Weights of a small GPT-style language model, trained from scratch on English Wikipedia.
Size: 13 layers, width 512, 8 heads of 64, MLP 2048 squared ReLU, vocabulary 8118, 45.6M parameters.
Training: a variant of Adam for these matrices, 1057M tokens, 8065 steps.
MLP neurons of a small language model. Each row is named by its layer, matrix (up: input weights) and neuron, and shows model dimensions 224-351. Each number is 500 + 50 x the weight over its row's rms, rounded and kept within 0 to 999. Numbers have three digits each.
After each neuron's rows, "fires in" lists the words (lower case) most often at its 100 highest values on Wikipedia text that the model never trained on.

L10.up1519:480585491435466541466605544456394502516456439393521569550616536570480471536457434515530577491540475469470514467511494525444458568491447578528462518527446562476348454469424571570543443417517512451486525391451536488478492462511519505517557552526473528611491472521438493559448441538492482537463422650513449526517516444606468544496576515495449369455508544568473540526492499398544453487446
fires in: "new", "of"

L5.up1367:414557504542400524508519479531521540534441533489607506456418523538472489456568453425443504511561540579377489405510495533534559494561422511492534551472434559477469546566540481546524453519432506583471544561478412578554463487504532560452529516457426524499517531445468534449482558631546470571594476488455403494515446551529440526539479564506406484501519449561433368499557453570504482544495
fires in: "a", "the", "an", "no"

L5.up550:579470465499387594532519620520445496551440509536567590527516565467533500541501493450453576469574557452523485547444461480479470505514434522557399420522526479518506484520449479512488470463492498443507475451463516539512551453430428515500477540443519504556451555533427560549506503524522484425457556589528402554520489517448554530478490531462580496539536512563406477496524532561481467487500
fires in: "of", "for", "representatives"

L5.up1706:466488464467574476470483516457472485494446432507443453430497534556531465532469563510502510551506509521429485541531472536475541493468503511492534461493493508377418461430461537512521507462462437546486534517486519553459562375583493448399513465463560519460395516507516569567483412541465550419515468502453528568623432454535478515437507507490479506580541476490522468490570428498530492481419
fires in: "the", "end", "new", "main"

L5.up1908:478434588487453490496554571514528476494470533464562621483543520511576450535498570551510416463404546400414404513426573430497505496472453534511569587471462635504507546531505506518554525432489438420479513511504474544574538409450521443458431550480455495543544587519495528501496531526560569541514510455522460398519485541470477513395521557528528476534553449499497519507560495552463482516461
fires in: "the", "of", "a", "his"

L5.up322:545587534450498540479510602520438475539477432477470502442423476480566502438420605417492454535453472548485489503534492498420520487407462546522561491531507515488426439567528466587483511470504523476501558518450531514574480392636422545464493494526487474548458562553525587600460464556455549538387575561448498536487587489494358481477510545476461421624545505566505517480536543495557496567410
fires in: "of"

L5.up198:556457552553428389489564477515509497376566429606487486452482545383508481495436506477435555414544514380503452499495509504558602449398561510502505443519487554545474433497440493537540489505514425530464463494467577509436484515432469573512455440468568562512460481441552503552447440487370589547560514519478316493503478459537494490433504492436514498477521551511410502484550359584465461536522
fires in: "that", "called"

L5.up899:525461483530488547544467549483562509541459500511524634525555436548458517438488559489423561417559537473546410370477492581486466478507493478506426663489407546412576528541472525545448471551411468477466563495423516447500439499445466376553464471423548546486475545508515517538463436535504488473543532519465453479569490475535504518357469557478469536489523595476532474516486484496493484452484
fires in: "it"

L5.up75:399506499400585474505435486502459502466537493608564540498503537540529539451465492413441567443550435538472379520476526466472447423500559509565653629480501563395462346518575517538517472475467483555490537525345574525618473462566575494450456483484406502520454452533468534424497487483465503493454571502455518371471444452480418419438513450496448581541534540461585429484530550526516468545446
fires in: "of"

L5.up1764:440489489461587454566501484533584478499469551504408548514495513463516466432559545487562472506585574455506406596565589535535402498405477500545507482455495528476486584451497436515551495530460407571563503499511415496483541496551535486589519481495471514544528459480508480380460449480573392487505523504492599458501441428634572505437528634493504506523501496542480406498600570462489486431495
fires in: "also", "and", "has", "had"

L5.up713:449526569569493506493473457585399518490510461478485422466377493528544473431435481465547551572526506501398480409481587466488527464435423457498464487510448504496412518425528481593549503502486470447498532486533492537506495386611475556529418485457479462518514435504545519533501455564500527456492418547435521531553577556531488521476493547540456531541533488550525495494470504475501482479465
fires in: "this", "the", "2", "there"

L5.up339:542530459526535463512430493535459490579468529438509494496469526464498457517580446469492625458491460592460451444570440416517487501421496507545470521523480539524491487521527475415660490486470456549554483522440377511533460528504537494421485536534454557459538584470445502553471527544554480584532357568507488555514372471586534504478511554494562466479533620478516513528560526521575464489536
fires in: "of", "from"

L5.up865:507483509509498509506514523480552547557468514493449553476572538487553436507576511477486566598511506553474455511474422523472490486514479517528451548457515504443470488536482516470579556492488483500507466520433589528520551471451491480449492572461593522604484575534461518557485493477462360503472443543460426541544425473506462422415539530537504504519521475494404448515606520520399482517502
fires in: "of", "the"

L5.up351:475507505483500454499521526535531467522508479446484442493535490585577506488495566474460517515422477558422521500534538510517511355437468469502514522492421534432496459521488515494531541529575435468492506551497516504547506486479529527463347431508571527404456506469481465483482438480439439503570498521448508420639469533599460540553492527566460554469505595486553477484539399556490495457439
fires in: "the"

L10.up881:528548370534617567471478537532502379527474450447431462515504465571478446512457573466475458475531398504469515588576526496654475467555455586599537477526520517563466364616488418550465490530540505451514522536456408486473504527525426556471430445481487439505548538485341559525482412544463479507465525510484455554450496484530474468598563604446545450578520427517452455541501535403454509478460
fires in: "to"

L5.up1022:461572558517385464510531547498494545443504504551497503546454531501530515532433466483398488572425574505421535550473452563487571488543512503504440501401532490458497584577456475502504542522518508526511639522448536488458575425550486495380500442503408490493411518479481547517513490522486377487462557478512386531509510485479476516426495579577412502478511458463462576514575413611572501524463
fires in: "the", "at"

L5.up89:552537532634501346509498484519509521389548421526493490490453596438438598403503568431517519469496507430518408506547561503490511447412480533484556492465551599482489446497516498486563428466504490566527446520410488513383513515466477548544448457508548497505544539504483509562433523517472520630488480517538494533474478387584510498612492461480538570493488534530451485522534448565524494531507
fires in: "that", "to", "found", "from", "as", "who"

L5.up650:502463574588425469467480514515480441410544453448470466497458488368469557456511461587496456602485460469505497553521479514520565487528443555497582497479500548527529464548505531579420498461489524548489586509373448508514525358443448510530459508488543494578432544494420520446488539437455450591443484553518490505504576479478403471450483557545443453483516571397416534516498418494602486536478
fires in: "in", "during", "between", "december", "at"

L10.up1184:551507481531550470490455492656539524487484546573418499487458499487583487474535497423506594447508483570578470505522601486578493451485486516479593572516502439524541533507525577520545502533589473526486494530442561536440558477536388533443531444480518457494543524421451518505419402512505512485410529466486491539507457480548506534476463527561452378580502573610449451502579462462552528555511
fires in: "not", "to", "t", "be", "never"

L5.up1111:572594496442442515485621505501574415494430503406536543497496627513465454514500503496475528493498548536529557499539458489519469492491496495534413619416503480501446544528472498414581504475442398567487470437418522484576509429518536485431410487458523468601519508501473520552457456512467420529567451516486475563542500441599450490530557542477557546555573421618479477523508495559482465499507
fires in: "of", "de", "from"

L10.up66:447449424473615463540477523516476435549489471451465432495448491473447513485457565495477441511479521412606459463462551465494445476479445532566487449456495502525490483509509469517616477581502552549532471623477519455449447541540519503452485476550481451542554584454492433372482486435448474501483625538541543377499437512488557563529512500519475412518554558577524434477479502541545522444412
fires in: "to", "i", "we", "t", "who", "he"

L5.up495:418547506508459442462489501572457465612438473430558530565482466497412627452507514519375443546486580528518507473530432529485461414458429519512561516458460488497495563506553500587481505447448408423503522522398473460469461395474520497480498523435485517593530608460465503517499502498477528517605563415477476474514530430567493493502451467544496578536519483586463498520541469507401490539474
fires in: "s", "wrote", "says"

L10.up24:403485547498506403448500530600505524548434501545504497544432532520505568514537481513484518519514461472544460517389509518420548511562499545430537564483534512489531558437492478463602495476498449492425467566485469510518504456531466526449477487445498458468496445552559541566533459578494460457639512504567441433557407448462533475449502505495487545419529556561576509565493483513495453514465
fires in: "his", "the", "s", "their", "its", "her"

L5.up730:466534526563508480497562558550480510490456589542520544470614508465489495525495480486415467504447445541465527595490446493491427478535451434513437443576494561502452514566369519555514567539496478497506390491460600512468545436481478551439455398424535510570521522558352510487477533570419510469461496584446454531476584438627516456519536598481533478511530509523397476510591497462506477447499
fires in: "new", "of", "united", "national", "western"

L10.up1141:461511379447525525584535533498542472445508503474502550381571491468424523545498519517518514553549515520417444467562502546468508546404596550474545554498491520445511487545447522491460448442498374467513536603409507516473425430525463462505587462490471489530425507480526498454484408539682439431555549604488422437579504426462438524440503602594455523462447531504490421439468480419524512463445
fires in: "his", "the", "their", "my", "your", "our"

L10.up1807:471527522507475503492472505520534450507458470486407545558386582532511485448483471472555569536487560493512496600483531575453462473543450487556466426519510486537512392494484506579482426503448447497436458478521511532559501460473446523502549511496532497468481549449493485509506448553526576548487502473535523447510544477510455534495464555469467523547477431541488454578456517494463530435501
fires in: "to", "will", "would", "prize", "was"

L5.up240:516507537540542529556504513488538542404505454475533473505568585451518517460574576483498534474500541470576402417532543453552553496442395533539503445454475595543580444601424535530443502443445448451506511552509553496416462545502463515467482463422561546444484511461430510480486488499382534575533469616424389483487437533574527517531518511538546509498552503465490594523392441571441474572443
fires in: "that", "who", "which"

L10.up71:488515492527528596490555519598503375422500450507537504450561501515455583530482478482513541526566418510527489473564490513550484442553507555542440494490439469527524462469483436498475547494474485596473502515504530451465511466440458466555509517515558430560534621429443455461529400521531550574551558479535492492460428494484518462524550558577424379481484478538499460522534459467491510559446
fires in: "s", "his", "your", "my"

L10.up1887:441442425453589548626477527536547388566496493466458455520436579428405513379520537484444557453454427525573394530453527546465488409483443475590518530500468541387581497512450461499506447644568456460453493504425527531487422531485488534477517499477461393560555580388423464437514463507459521492500639525596482387463403440460521579518476530536527569540543553554538500494501508464507481443467
fires in: "i", "we", "you", "he", "t", "it"

L5.up248:565439539496515496505571452502555528433436497570460437486491605576463422515543379573498603538494457533516487482511411512561465452502557510549495429612475594455504565433479512552487532619495506524494516547481595505476464471440510486519406359427539498510503516511495508480491443535392508580640468488481391525507511489555566493511469516340552506434518396456412542496544488519489490445526
fires in: "that", "who", "most", "which"

L5.up1353:454474477543520516541488493561547422545535552403495503503438604598472468509500499560519491549520518534518475525416517504501357469413464501501442522580399477484401458564530537475483418463474421450479529512499520565414405472513525455528457545447532526520501584466486500496455510572525480528535563511458516474491420531554516523469529538418434549473515467562560401537454521530502497397482
fires in: "which", "and", "this", "it", "also"

L5.up554:513646506533448509534558569452521517513408452385515579497440568443474445514579467475418598452409548602489392506473516475474537549546447520540590480417464552467508461580469521543421434437449497488498547447481503600528536381437425489476465605519503528610538597521417545581484518574560378518494478475535518575493465560543459463434556537506452486550515424478440434512540495492516462491491
fires in: "of", "august"

L5.up54:482534463540561546550518485511562516547440566551566471504472436406491498539432523616487530455485518505524435452512427485543512498430477519544531539411503557503478477528459544506516608459403415557523578587395451527476492437523505375411514485504452496518534548525509503563472544530545542481553415594518490562555487377515497476327524461508590475555520480483531530510583469533552489516502
fires in: "the", "of", "from"

L5.up1780:465574445431459525425565490487508532520453459366528536448530446556507474567499506543449573477484483536509492450591456439514472493567557520566476469570520501520449547530482481545555461471512535559492486554486372508534474471548506540471493543515552578553535565515445563501494462431590393498500537492512454566580431416590478461484541480510508527545514410462497499585555588499580467522483
fires in: "of", "de", "lord"

L5.up1174:582522414511555528533543543494449520527538499540454446537432555471502582457574405471503422439503526521426445470466519490522472491485477514531536563526489494414508433389515453548591490530525432458477533521508504558528419416432409473536427474486546483522504526511498478397514396512501462635570533445474451501515530452437535404481495610501413458418549447580420464537516529499558454443556
fires in: "no", "only", "than", "out", "season"

L5.up768:520564486534563506475547504619482506413512431526457406530540552530648481470493577412558533481573475530409513467541517533473452488510550461511458514562519564498456477519623500520456561450436507375480481527491582568549538461537457599572489502471535423490525516506450458430464500600371604509509580481555525403519526525549572465559494520482514481533512503462543466504474484531578501569484
fires in: "of"

L5.up1143:495484472459482393503484439500502512442392528521471600538526532443506469515529543514375506558449565539394557561461529482563474454489486551504501406499504599477488573470466461507468501451536526553483469511388548529443522472462504585483472465510519553588504631529419535502505491485509580462618547537509435468570612462622509419566542614474448496496537405476447507514542505464432467399481
fires in: "s"

L5.up1992:544517486513499558480512481518511531533544545443511496544533568541524463475487480535463480584521517511402517395520549523495580459459430430520489523526470481414438526529433490556502491576533584379498532553590500528462529506442541596470467488417454446473398498494481579467517540524525458452556523575419546584547531611541516445481519577561413583504527576504490503504508448495400509533416
fires in: "the", "this"